MLP neurons of a small language model. Each row is named by its layer, matrix (gate and up: input weights; down: output weights) and neuron, and shows model dimensions 0-191. Each number is 500 + 40 x the weight over its row's rms, rounded and kept within 0 to 999. Numbers have three digits each. A neuron's up and down rows have the sign that makes its largest values positive.
After each neuron's rows, "fires before" lists the tokens most often just after its 100 highest values on Wikipedia text that the model never trained on.

L3.gate26:507462491573408505425440539505487496609487465422425499534567492548522524461606562515498455501499453488474485550500521506480512531523477430555413525526540524500504501534522529430572463532524506476468486459467515515503512546490490496514466484494473468437454480507523443492480515469504505448558499562540554408478489510526488525574465508477486531540483447561495515461493547491532509523503466573571495560554514465534430514502574477522444530554500482554465524546543488530479457492477479517594451548482442491497500541464554523447473575456520516561506496497544403515500512564516506576
L3.up26:529490513451472554474489568484400488481569540460513490520496497511560523534488554508543469466462435511500426466469456522519519507398477459434464512547457507478534548477488498552406457476572472496546488500470544518518589553518505427474495497514523504585371456577540512483487435533539470475464487504474451514516529531543509475440514514490531510503471501460515555509445529521475465484574488548496429472507432465433480454411508452556518460457512529461510470542500552512472530573522462480508503542508507452490545508551467536530488530512561411428455548551514495518519466458510440481
L3.down26:528493554575512574460468533496456503567465502488454530508533552503465453519564483477474406542500499492522472478509452456514497534531478548516563482500470561502455571514498425545536529481479516482612532571543489436502486463488496525493453508553467563592458522482537478519488527479595509467554479455495544506483526528520473500504441493471538512474495477544463463527514570534484470489454517614486501492513513475438469463455513528468461460520551534417460590463439478511481428488450478430523536567527549483493559480500407537506466557447498444417520519511534455468508469475491463441
fires before: "s", "ed", "ing", " of", ".", " to"

L7.gate170:494525502565434562451486481482463486487491544565545541484505552488572394485452498497467509506535549495446558486571512470488515516461416483588450502513555487490525474488480446375553559543403493511452572449536438457519480429538498508490441512554478434465583502476528436474476513504518569482481457500556491454489469518474466521545448479560493534415487482500494503554507475507518539519558560502458554499417477540512529477525490589519438487498533511487464584462515465493537515501479493553544503518504529547455592477495518496511561537505495490441464500489560488489547488497465501482
L7.up170:514550519443509525530506475482488538603513491528471522551513538574451469562558440585518541507481513535438465494466560525476566550537555538480470479532517517460524481550516511505477509479458543462506484571533538522522474485459502530466504512501419449535444525501429472526480470444492523565512493424529512479547517469512493515486489564497560468508479541525477473570484557544495491570522483532589514479553446626476557535543536514487525503433500495532509533487570451507492483609474505458437537530520556531522591490518490505510504415489545558506544522568554547542491520498576442479
L7.down170:501557539540520497438481432534496610539492456539534512468518476580500450496513392437463471491446528538567460480436439438512507610501487499534448544526484513527458494490439494528551512497483536496442568420557593591468463447514524509493450495496460516504526548489451484502527535504514494525480526523484546466546500538457510540445493471422570436540542513472477476538525513563497523488493495530514485510553521479522456494510473507489557474493554425531516527545505486486486487460494502509557498438439546455432494436526482442488555401509494475537453434438501470483446480456502493566
fires before: "or", "ed", "es"

L4.gate423:539523441535525554518539499466465419480517507526522544492494512562512499496449440414457544482440479518473517469506496536521454477551441518531448550492443520461480551513462452472522556506498542541521535495484509547571474568560476480507486514469486499506473479504501568500482434540549488561494497498596531452434468527556463452512485492539487474483431579493534559483477434504488474544520531493501555502443543506555529451409525487442467498467523449475482480602497520536473464449501453421501429389506521508613458469517582500517516535542546483487516540471508413493526513533441488553
L4.up423:509517473534487561508517471537545432540520478477479578528510443531529494511469541412534520466421516561500440492535541498480516545551440467537391502441538451433459558479459497526514483486516504584439468467522553452531510491568458528516453515561475474527574505430501492549508484509539504533515523437552492525443471505510473539541417467469492522547500473484534529480532478534435491525509604474540567550542472547588549474523472483431494498498520504457495490520459447495524475408488531470437463448503493512515494492522529476555619503411532517517448532460497480482465507466446478451
L4.down423:497508518523465588499511525505514442513505446506577541526525475473532533543534599486507466463537486476468496495559515540488501506494530426461482484528526488521565589537477525518486461493473343504479451506523523469523528511460450526515526412505519450578487528512580507519537535478564470450510567481477521477461451542487440538493472560457514547463555495460501435469542506502515522539479525520535536532607475500456558511543480475510523491530445535435495521506495467440595536484545470568518513499492446489446477481495551449563454513482564553431533548498514470505496490430532463400
fires before: "|", "\n"

L10.gate458:542528472466563534496549481503519487564493490513526482533551440521538508435530471480478537460491436456535492499471484540520486467507499527510510480455535528512464467517477472494613520513514515428462537529403525543472426456512459487556573521508470446430510437380536516519481589503523489554504569518538491456549493526390493566538494484537445464473454497555547465531502527463552518478440538456520479429456465518553520523464497524498498515502490489519450596627516460544497426508456525503508514527520558499555536531538469513564552500573458489465487509520476466497477554508564463473
L10.up458:456530499464459470421448387528462502505526515548429485484476525513408542542565495500495542470481503402511486446515420511538493540477535442420540439488541503485526452549468445535539484473510492530515525486529427505458514537497492470482555463527507477473505517471475450540541579576521486422547530445495483466466523469500485553509559500541522517498515460518504464527579518432520551458475500524557454515494492481524531425578516495539475526498510544493532527505486522433490493468393494550463457475503486465410604520541490553450490505416476460489449471548548494511480587525477527494
L10.down458:471550524529486567501476502459521526486501456502464522492498451501463491490579525557433490544422550517425511442518455474533472519523469502526541624508489499525514509433451513514421477504509409506519491530539506472547488498580473555533499427477563464434401495446527516524496514464548507549472506572511488499558510516495465500497504506455397523515545536508473444507514524492512511466455458523539514479461441514518436552535465566534537422406540544532447564533530472464561473491447595541516515539460551472497452504461545501498562425564524482492489438480483461460492529516521470459
fires before: "ion", "u", "ed", "es", "ially"

L11.gate170:503499508544558555417464464458501468505547536551581483495489434464530447478407578439481507486476574561490488519505489513497592485467479492492516519534540501535535525479523403462536538482447501535508509580565442488476513448566513480526512465477480502442512488482447535539435463554549525427526552519483512458471537499502582447487498458517608520483468512457564482512538433511536535534467505516543498524500562563558426504502485454485479530535475495498534505564470509509488453508429512476482570507464461483513483505446483521514551472507448475471464387581601488514469512510512455465
L11.up170:452499488488461505498554529492585469481556492458444501470472550526434521489464526527508496430465502502499478485530417524436574470439564477503479483484501471500446447514514475501564506513493516524510479515505464471519526576477491542532461608498436510458500513525452507519586454469501519520513488555422562463554494458531520441594508487418459493447494442539542457496438488512390525549536517446536525461440552497462575523489502557513474452520491532457475497515526458440513481486540540457457534515545470564502548505512404465434529518459525471463478530464550485493496543508585556415
L11.down170:501383443467466437503501433486431475557563491562500500485485595473491467510482472505581491502500501508539506463547552478455571518525542484469509474426542523529489438487523522544488443478485386545530532452459526551424483495607510434541458547521499533498470501464545476471527543481542551453518547501479464514524467479499488552485503464514463516469512540538466445543554508516490573452494545509446535507510454541492451507529488525503474409497445494524529525516543473471458553431507559477508453513502481523485453552463492560512454565544467444453576539498529590466426551489484528479
fires before: ":", "ate", " |", " by", " in", " to"

L11.gate149:439566494487507514408442571522443503469447570490510537453475475556546589483454509567502438545454484521439567533539511467534448528528480521537464510498497571451500480519530523490501514480519523492455522498494503519504451534450509562468492500587482470416443464478476521474475489472517511516555453513535473470515497503493485554612505516534460547444421434501504579531537435460490561496539513476488552515487530465535500529468484547597447484410501460521443492543490416472427484511501476506498540557442488453565491540460528431514440518507447558459516518543528477548496513544483468550
L11.up149:524440446504522454495514431506431475535498499444556549505558496505526441556462468485449498493494565553522504530507563570438502515535493442552427567523554526533517491503476562502508501489410478532403494524507529442459546546445454439496481451547531550515456510368488491554561456492483540496448421508519529477545554524531493499502492512490526507551486503508482517487472506449533517502557449526519494480496567507593489508512531463511546460516436527477536455477513472417583470535543516549505516467503473484515482602494488533458470484468543509454452554450492530497494498478494502363
L11.down149:561549476492529529480530447472502526505472547468508567513443409509524464535529490503492545463543417472534579591439528537439520493458459550499509465518496462439508536501511537520486476495522604512547581470516532505560478535560463454495430471540494564477513418440500543516593525505466514532517522537484446554507484531457452462466546542458528497533470537495454497494476518397537563490480505532506447484547510488460562456505520481440453505496467562425465558499504523479566409408466531462552465445521402519560493496511525479478476495556490523511503468487538508479476533465497457489
fires before: "ed", "it", "es", "m", "ing", "ies"

L2.gate307:473507427560460572533503477405479514439476474560465490507495477529481467477454571464524524512458488469591549486520491452529494431568521503371442522495476503502472434486443539472532456502481552505452514549538563526516550497400554513512547492567467497427507518492554487478548430486534541504504470528425512483511579504535459468497423480434570436439444504492449538477539465469512510518489554500473469453456478501538454447532553459501482528494508470497523499520459471560523446500438481440513543476590457580506478483509519521485442507515486501500448475560548526498547449468485515478
L2.up307:467524468543516471582507464471495565451465552455469533433540499436507549413487525461478501455472517540473483558452508492567535503523526482504542495432568536515473474434569495483510496480499483522566478520505482547437546559490503556457542466539433474489538503468541448541446460523544488449544466513464446531406534514521505463579461489533514492532468482471526580468567434467538552531564480530417486480516502504497556529508583531408578491500474444548524585485512440457488498517456410463503517592458513501503497550449465528540537516518437539490508483535481488533509524503501477448
L2.down307:521505493502521489491445562515508524536500485409480517479529445505419513529530489481548580468476453492421453515514525559496563493526450465468530452507527520472485509510561538499443550434432413569550526493450499481486506562530503456522536463592448470538507525471543431535557502514554459505506454524470410532461549506512397535501526540523450550531508472426493420484505476440562544465536510553432438438468516491482503491496591472524610451430509477518514556482519425462490511561458486490475538525511474521499497487451545499516548531506542508489486511507514480477581570495502513483
fires before: "er", "ral", "her", "re", "ury", "ers"

L3.gate367:487451466436481525458471554520519577462422472543541442451475446495513483548517514488547491583483559518543473487511451467471543469515512471540509472512526502510522568552428522414445554518497508533505553553486536458528405446477534494499478556531484454495552471479482458518491506514463508479511488530469485562508519476521469544552506488543508469513421511508512518503520455534611555497530460563494549596535513498450473437479510504565482487451495543522468469558555539449470458519457445524438574477504520437493534465562540543526528455541464535404407503543558472575500561533495478486
L3.up367:531514505553490588534529469596560466553552531487540490471533469539503510553596485547407486511547523502493445535461437508498465577403463560470485508499500576438514523579502453547453535542467501573469529534534476544538469510437547516478490553528513454468410482443462502557474526459495534505506497465473531476469492452503559510519484509510499578531534481481525481487487473497507459502476534525530470546459463523528532499476523439527480466530462524559453576485535485461484519577465469514525494489511568486544528454466489536543622437541485544486565421457508544484468582523520520512
L3.down367:430482481494491503500427463533552526573524510476493512536488540484529484502514490540448522492554573470471473469474537478540492563490508453474463518498492494425484505496544497499518529570499396438483562560526476458527419404514489507508471538499485515461521463511513495518488453502495548419467538527511524476537515504554460555441495460519495542536514452492485485505525459537511469443501516466509492536547464560530467559402474432516482449461504489437399558447494494432523424556426542520450493588533548483482541481506519483545521505500488564357398476482483511422461470503524514503
fires before: "ed", "or", "ment", "ion", "e", "es"

L3.gate127:570490482450496548491461559521563517450450477459541500454522553479553525468518435484546536475493516490490512457512526527488544472574466486508425500470516456469467544438427540417504528500486531484529519510465539515510493514430485470476580439492482494520573459472463495484512582448524530464515450508545509457522535458493491579524475462432465515555506541553444490524550492517559500451479452438520500535510486415522534498506445449511507501455422458498499545620493498497477522493485453532541450456544534537497561476460548470483500608423508452472396518526510473493492559560544567548
L3.up127:586500444471462528501536477560425492481502443512455498448506511557478524419552527498569535463497426484462461538505469494513465531558420561527541492529507552505494552477464512471512466540479500560495479497556577491491501516489575447515514462594513495509517463451545451520476527490464617492476497427444536477490518472489491521481471405506453476534516467550450445585519591519545505492481471536572475475498539465484535474420504552538539466483479508507414586488508457542527522527461533481543610463486469516512527520490566557500558489470528492499475442477521499448438530518544496491
L3.down127:487494494425458495507482524550469548521520478483539529441522539450495496428556468539491555511557405501522422472479496549473482497488492501481513517569489547443451483460414520484565461407505477533569510518523520581523511505553475458544447501521501515506406416459488530537538504510503488481488452476536540549518542446514477531475457471500421445571511544507464497497507441523489545457547473471556530477554507497548490472416481466478449439429508558443446541495526429522570496534480463425534548476570500420472507539520507523470547567522483499509423525535427492485543535515463541472
fires before: "ed", "ion", "er", "ice"

L11.gate381:503588448493417507552490535555496515525464526563451516437443509562523474555483445482515444482494489598572484529527523498502487497483479514494471481503561514380527530434545513463457503535543517561498540504522543578507476498530477516541459466574520489460454437416529446485453507486580505475495476444512464512555504512497514534549447510487465505553415503504553493484614468531522539509532468511516483575478515523566501529496442468464468450489444538514508505498586476552481480438450470529515508508548538526497532564385461450463435445520488568498526475532493497527477481546471504496
L11.up381:505438469506532466463474443541471446526520519476467504469526549470488531474557525483537510552457529481436469468515496507501586463493426518538449528456555481476387528483550474481584476576479485569512474569427440493483531541530479449610498510526429569495520420492530515471545472530449472447544475525485549499553448489478489547483465483526446481487547462498412509559506556488492475525485433477497456474503462521494530535569511470596534515483462475540450514489413481562518513554483502485501538467547476559463451490467505501398494488486471504524454457550508575438480521454477492471
L11.down381:494568408507463533480539565477471586514535508459532544525449507521509523543536524507458546499518428496478462528495483479505547531601450532528508506441485482521461445499440525409480418444475476463533491544492467495473561543517483443573541517541496531479536485546475491525509548464506457479493462472488453439578539507494557542480504512502495497511442524535477516522522502502579566506486585531510493448550455531540529539492460545493480459490498569503480508432527541486561550530452517490497409468519448577562501448506556545438596405488489500471422494576491491456479499485461543540
fires before: "ed", "ing", "ion", "ation", "ions"

L9.gate162:557497421452428502530557519422533506511454490490495458484505521542479491541479460498540472443476479477506486475515458512529530498489527513535499511542552533471515484492521513471528543440497491527532593503469598470521532465457465496503481526446522442516457451518522529572492507508421515471529514535474542425573561507518496610492431480542488481482509529433466492561481448536561519484532473575543467481514470500538499508468577422558484496474513497415551458508516466498464477514545483522531527542497591498459496394469537477471521456572525461377532490541588520499428502536569498466
L9.up162:424442588490544518472463430507448496474557498464478520502447528561468418513519415530469490431515499511512487563517496524492504478502550469527486495496450521528485527444513488437514564485547482504477568571457422455532547553500533477554560510540514545492514517582497518493503519505443507479542526484474434525471419545505480506528435540537491554483504447489525543518457550532488473539494515550606572475467424508539499446550496444615499527519565454461494500413464560498480545561460477458508502511478501478464464526477542452563467468505448503520552531522520557428438503547522502473
L9.down162:462518477498529542478487540484508579516527491386523516466489454539510533513500529522479482490522532530501438488495471475587523453469516455507510496484478470570513529440462481519424506507425364475437509527531473530538554493461453603454525453494525519424515490454477499469480450512437492499489498533482446535478512525437488569531511482514482514486490464536513440507565487535477463479444513490583559491499489489471524551523484546454553494452525466490505518422513520440406511561554490505521517506407517502533511457471460513450499485554524370494434469493528589535565504477520424455
fires before: " |", " (", " C"

L6.gate323:449529451503456539449530441518525507468567576530464526519550492514450528563456462607464496594478556467512534484504477523533478482489449496448522533536446550550478451480501477471457546489399573451490568564537519478550556487507519470511520577539501509505536468480570546551525513529472501469527540484523483509450547438511454557498438550532574501540471534557455533544450435471484490503489495475453504515444501571513505502549502487419492568505457522440501476550605492471511429501507445464473539488516509533521486474546517502436509435485486507523488528574476541493582496508477569553
L6.up323:494516486515469523489486425505521501449474556532422479567572561530406466524524576576432520460478516538525467496487491482469546518531544518488527530491447560454421440488437516576539530529455530466523522507523520520553521491526552577542539544389564413477510541585505532447509484511475512460480454440449501511558583525467521539476471470511466431557559536510521549533460490446463444482430507494553499482437508515544472495531503541491529516492556482512495466474484483499489449512480455458444618448543516545498480461487525507472439509486488533516515468506461486566483455559508526491
L6.down323:440505474493466560533459435517531487507517419538462493562476497446495478519482518500479489535457416506505470533496548513504476547479523552504485502541459446525440545474517501512499523481538347571517541441419504474437491547520464534494486460480445488547485575570472499498459457522536556460540563465551486471552546507494493507475534528516460495506542493472566549479528575513518502438526581578504465522510441501468428541492438462555460417511472462498516444547523478452521481552497545451571444522557448514529545450541511483520544539460445506539457484455550479514425561496493465480
fires before: " |", "ices", "ing", "e", "es", "ate"

L10.gate69:537527548543538474468533475497543510492540443473478493483443503510485519499522607521527543421448499513480486546550442505516530409512464471426498532441466515472556554462506460527440556550509526544546533566542477549440487542507488485481475493541506452477496495456523435467498494417533479442465457561487478449443505499475511487470491518521556458545468456508494416474522467566587576523512480546488469477487500445476515501501489515525483488514448389508463547461575525534538431488521492600506455448469507454508502447472457529471566533491396500507541545453438558491525503472419511531
L10.up69:480442496512502496551560533462481510539495527504543509440576552495470567450492458560514567516505512471497485510493466442527544492528512530461535473539402476550532569447541404477427478487572535497519483482529476559514518540465464512451518547556479460517435496510526537508570573492449549459500441535438499574486481450502503506487404552511473534497493492506513483588487509519447509556495539572453450547505479494402491447470570530513507411545560481460499465520557450537570502477506523463457584510472512458465557516443509494456499471487459532544526538554462554495550490475515448500
L10.down69:499486508490475520535526505546470462473511526492462417598441395448539535471548573539451548541593460542523532522522502479453460522448554477582548391532552480452533516485502545487523534436488514513518514489506491456533525470484513515435558491500513496411558479429590532486421566513537478445540502495507515410510489481487475453504553494552458509445532522502548499484555480507542535445486445460468447513499550516501516523495477497521504526486463447480471520487486519477482425549462514539431513520451514537430520493523538564557451508516462506434526480437562483506480484482537600474
fires before: ")", " is", " was", ",", " in"

L6.gate214:584527502534506512507559464470520507520480520514508542505589488469508494562531483504472507523528486444521446530524571549470492501564482488529578530535459530532500504443545470460480489517495523468456568556409498535509577509498450494495546494518524519526476458510439460501542409495508538508554473455595508513449480534461480442478500523543487464496461486509556464512410439519490502499507531479466607485447501509555483531449459511537530545442512403514468510531446519524517433398485474543556452487521576491507409488531505441461538509524461456501428496458458580506458521594479508563
L6.up214:518468490473524548509595427431493535543504527499512574452539481477468524502534517459500511526480476406472470575417567473454456513487465449530536555476546525471461520454528508473493520511483477493474490454484514510514585533526470417468543525586482452543499485536474521516537509455447556500514518480543479518457455513442486388456483579497432453462448530468510513492481486479423409522515550530467574543501546550562497522468431533504509548483453465472512507496490482479483492527521479498449473536461547522545521512521467448499478462528524664474474509549433494445519505521500432506
L6.down214:508456494460426510536553506490512486450538472529473457504486490487510586499525530525493490476459439431463504495423523467505510492523476467462379450455543545533601556562402465550592525472517441490498454491554428411446390541465510504559492475506527498518539520498522542563519568482551491525462558475483492440467472462565482512456542522534444551510489507469536530439492498476513514513519583494534503534552530501476511490533477493536427470509471526523557472512500430483450571519504493452512546541513440502527574534452442504505475510450566549518503474519523450507513540484538568504
fires before: "\n", "|", " P", " |", "|---|---|---|---", " 0"

L3.gate154:469521480487486530499555531517536505453431488527482492484536444520582532482497526482526471484552468445544478536508491493578455490441490520588520527522502466440477494532432513466516440484498514510570493503509552470496463460518504461502553503537536438483508483454505523501449556455502583457530456443531411489517538514502519580573542565528464511587464559476520475540454512530554464486515461505511502469479555499510496434492493494531572570447430536550531539567517489506431509474492441508539512399531538508457539422489464576536495563559494551434406594492509515547499482565501475485
L3.up154:491556448520525514489462491445485493540533475515451529447454561565450519498515509490508465544531539457531512526453532514521502532533440528500543415450478589509458536436510523546536512542542537510537581551492465516442475516492504500367523450538446451527482430515568533440459504499472481499487557482422508480504554474483529452540508491512470487479480594460469499567513521498523486423468469451517452487494468531604512503506519486485577416550525466423446485454457505517594459471491497486496522527514476473468438414516539555491609552493469518481515551541498514492475485548457517495
L3.down154:439526459546453638483534481555508469543534404472466543451555529591544578550466506486437492444555483480504465515499526505481518503542497474530531464559504543498485535448497546530544518562484519524492560516535427422496524470533485534439455488461492436520460449481496533459519475511489571467501533482497514498555527439487537514533432458507434499514526536480487507485477541456413474459531474500556455498512467521543494518453458502481522538499453490440468539472492469515556492569435493493593567531532594550490512465486485469427489518592432522470487560545488527495454527522456462531
fires before: "e", "es", "ices", "ed", "ing", "ice"

L9.gate150:494464458515505493520538511517472454494504475593444520463543535459581488515441460568528531487508490550463473494480531536519474472589477504509567491575515489461470563493551490497494486612549520510457494504439453490457504482543470537521515516477522594446485456577540530550540486502475510516509515463566472461471515427556571471492490434499529463516472419528591489513486448503560498540542543544490512437481472461552522510533548507472422504505496397534520470483437432461438502521408424460541478518507478486548468542449468457560468492502450498495559483455516538533504504588470474492
L9.up150:520519523495470473506528491484443465562562467579503499536586467473566541509466467562554585541495488509603533519515539536469460585490462539499541474558466457511489403511448401561479452507513510517484509493469487497498447513520491532469497549500466477521489496539495536499573489505456490443463412461495498516458535493501430501481574440460521449496520513516447464468509478496479457493476488486472528521534498483545553566452562471453486503540534555516497442449504505460475493529562412401508515474462415473559464561535447499491409496464491472463478523519572530556547539466503547437
L9.down150:456474452483528477484521517511471580501537507499492423506493503475473482442455450465522571536488504529578444477477476488569426617490472535497498536469481559528428532529506521627499442448514442533552487461435474528522470551506424529522508505452540524520489483529523493508523559490437521423433450483507478516473480505536535568460490495567525576557474458478480502476541538539517478461458415475469525527519564433510502571491471533536570480483450502431546467573535456441517498520508487439448563491531503425538545502515536517508467514466455478429496478465471534516462549488458505457
fires before: " (", "\n", "\n ", " |", "m"

L11.gate167:451437511486557555477490511479456457433474499525508438517507464499529450537518482472507510520501463497510467551532465488492477480540543632527490477495446457473528556473529431554488520522501563481536565562483454536496479567526572505494482545509515545484444411477572496520514519435517525466530409478479511544435569579508523447461484562465536523478537538503491493558558489551500512548610581483492490540541568458515536502457514472519510478542483485445527492562522456532478458443590496475474474468515495454559580494475526543517515524537505517444478469464480570583549529517571494508
L11.up167:504445474546520474505497458482503481525438642478491475484498473480514591508466476558545478542475550522482550515408514497475495573617450528525499511540487548543508512466474449525429474540523529481539494519487482423532525560552458584531470502545445475559492483459462555451437533515447476473450452473504518571476517420473500440497501503493475498410464538494517537506549488472426456494500600463503514532482571485490474511525515566508528480510493410489496488482518487519503434544498494513476458559388539490462523549423492502472486471443523525486504546430477530519548470469473482491
L11.down167:479491505556451431541455502503513533526520561453546590566447418472490486520443486521525482545567533569493439547499514441542486476477544484443523513501529478532495538502513511533484426499511505509518454495525552450579492583547500497448529460499487433522498500635461502528528520515516432458563435482482486597476480472463434567483526460553471526520475492449441483447458432466512525528508504492575542502480496479519542483527469406530541484444403560511538555508466472508545456515488561459519452468492523498474530508554512510475525502544473539498534546487550516467512556572454466543
fires before: " |", ")", "^{", "T", " (", "q"

L10.gate460:521551479474458507512483504476534513479507560493502542439499501501499491478404471460611481507491477515530515547469493574531569532577421492499534535502572517473518493393452549453496465533472480534561457527526540528572507481411509541521527439592483471426512482497520470523531465520433560513518543521506479492541543530511521545509434524494531491485522478538527455507576478557498446507569536559500453495475561494522421489484491484490498497509460525511505482473465458495552450543499416547491432518472483620499478550486577436536509540522512467415471451502514495525557592495548493522
L10.up460:513568447485501473523490497511532549549430554439462549482482466553506492454527517510506499432466506477485471478433518457491529542485513529481580505568538547532520483530495533514458477460461468451481566503531537515461509478523480494531472503508531542530489445521478545536467472530506382555557472484491465543509559494511504462548467506506598467518466502474511530497430523573512546539531481383501474460499477541561491475608452513534437507501554450448461536498511420458509504597529487455447523479503568540504427478444561448628491517515453522494498422476538515565502530497480469490
L10.down460:468467523439478512531530438560512499487533548514498531500532531450463544495564386446514474532487492551424486463506542474562513496511488478480507468564454487542549483496447550496493450482485537514525466583446476522586575509527567495424494407524512549525481553466497442496493450512508513488482521572447474544471453427467606545478519404515530473503534447583530478484531514455513522559481571499452509488522499494447500470523497505454603531497496434492495461440486449522504520521560439523508523542544564441500518517546526445515513576493473503535418543511500451509562520491468513495
fires before: "er", "ral", "re", " |", "ers"

L4.gate288:405511433503497571439438451433466402484514516565511554504507498538532476524450530461438528468554435562443501464545505482507526446491449483499504486558550460523473474547451437438495476520494574532556582519456493513527493565549497490433473535513517459488465472537533532606546532491550494532521528458525520497481456431528499422542494459527471550476406451487453535523466498508564489536482520546507523441479535520489510442448582392489479552469507454444497529542488493549528489534472473556493529428498507478523529435552542504487526511539482479481471464568532494503455503482507520494
L4.up288:506465466574474548499496415514471455481518513526540555481489493507535522491540525487515559527510484575418436520417544499468554554512472489549493502574562412549518473504500544492488463497479499553540508502577525449520479491559442438490472508475496427544520571536564546534517565478525472587516566484543437488365426461488459480414487419473455524475418469395514510494441523523525502503456530514496512540534436555538514493475498540477517479500484574548489577496504529533546473554501487449465507490503487496508463496581490474493468499516551501500473484529509538488559471533528510482
L4.down288:533451523544452584535516491480499502492523490497610451456488435470433513518558509488501472542493472471463478499436507499518570534497498439536521506475463555528491491534519553511488518530481429483482454485485501484589489437480448470554469484532522455583532503476559483481481495488531557495499574468522464507446432534541387489444485484460410538427467544450483450526462441494424538470463465533543497551553472453495483489439474471494508520525474558542494550450546495462528464456604512495508510485520416492441472559472519553468482465483549503378506509544464502542571504524529513499
fires before: "|", "\n"

L11.gate499:489546539509510542469481468494530454457468533472518522510494543439492411525503512407521481507452500584562456534455587529543562578512431547518539495458510454447450528547516509458493551553523527420469527485444514528549475477491551458476494419558481436457429467444567514495478479460460459530519444521523534512548453496479477480549510532444443449475510433474542476495540481474557561511541543481526586530509543506485477456472535498495475511451474497486490489416531525457511495503492475539497495531492549563539513510467510413562456494486444555529522444539534429470485557573515562570
L11.up499:459505536517478493516551490473449496479520511542540455432466488432579497440394570458515506473414418503495483422483510569462540547525514471513454554464526456564514530434550481473480481529473493533533543508526474433548484519553534525472521476535472455470477512486529506516449456600469431591474500440452439474456451535514483472447482508471513497496552506495505542461450555461446459525472529491523440504591466499571514495483503482527513513459469519532513515445488422415516510500535455471482566464543490484471495527493515450440508551495556588484457514541486525478474441426477570540
L11.down499:386551514503451558508507511557427487426538538452547487520552575493464529509495525480521521534487508481465563582450464510576526499462475543423513524506537426458554498495489474479468563488476638545488457527513518478514455654516482460491504512510519443547500465472537472514490456553466563519521472560534472458537494553522516512466494534466509514500495563470550502509467522540486437505510498464552509460483442522403481521510579465503549568455464535520527465490471512480488523512502484438519531481463526564516563480450512445477532483486491546415496451526516486416475487506479454491
fires before: "ate", "ic", "}", "ation", "ul", "om"

L6.gate117:437543495486555470430482469500477473486529434505516429450416429472532513501462490484542476510345455490496506514495519587466513528525447511497585483435506444562509511520504477535485464555527529519520534543498542539477486493509457413443460409560520467481476423500516475483446456420450505492515504485463465524496545496496500496555521518498478538513502451428529569552494454534505504584504475558454542484523474475486522448426519489541557556518404485494569520527503561540467504526491489546529574536518554460480514416464480497506532482496463578482504483490538482475451513442545468511
L6.up117:533497456560500478439483495502524486481437489520511527532540506514558612569392474504513587559523490481437538536524524534449433504582563561490528459487432542510591470488555449424496522471533546555552489517517509533502529495583513511500526492540461480521526434555482495505547487482521572570495543567456529553582512454513504466495529510514480508499484484469537553513528541491535530551481459515492529469485547597497515466494540563520497485491488510470526507559530491462497552447443448528508491530449532451484435519460518484490460448504395515591482478541585546489530530486491458495
L6.down117:514500512447556494532447537533493536497538450515540493443496476467552496529441453465495468528443496466509420485551541606475488535494522527544526538473505482507487477443527503495562555512492244477449493526476471508454551431471429462463517499572486495534467500530506508513497502386559466467450500459523522528443482524538474477524516514463485513510515442501488508481521471547538477506542488551534475478471428522463457510473463506521482486483432501469567585565561487517489437494537508546476529480523525489450523457479528467504530440512554435500485467490530519498503477448499510492
fires before: ",", ".", " of", " |", " and", " in"

L11.gate139:534447490424489575465548564476462510509487472503475474389568456398484453570516561570483521478542488467539475502484510551550454542546498550494513524470455484436483575441518451555510512447467511537494557466520447549487515467485502499494499536500550512513487469540531473528504513484587535471500433506592498485448502505606475451443487476491514439513533464543515488544593499519474479492490476481488531426542499522514575512542569445516446476488529449431520399537510485484428492541490488488459446432525489503524502453456504452529521483481466528403461551535504541495495512531516539476
L11.up139:533473510441459525486447553507484472568467482472508451501556530469488424548476474540467509533459500506532468469543484421501444490515463470505453478428477475489563477468415567521515483536404533490474513442528532435491582486534445517448472516501492481500509516554438534549518477494469540454468505555537433543410429541580497486515503512536502526456535465499538503507569478545455436530514442504482514531553529459500579580559509466508489436492481458460467442442537458507579513503518432411494594494485487488511507521562488491489457475562468545500510483470456538449426494527514499422
L11.down139:448523504504485483505497520461603455516550475506526432522496534488412507477436508542527476528511551562547499489480485494495451553453541449458504491471452461541535501493533525548509491548509406693442501475432546485476582513555494495487503515506538480481519505478543491553477471432464496505496507521528440567397444485588499509483533509516519484456486533521517473483485472549445499514461443516501548487496534449481523577558411489469564538450457490494562467482465502542525499558478545521511519534379506476552494486506509467532534506477463463515482554502447455483486516537489535452
fires before: "\n", " (", " |", "\n "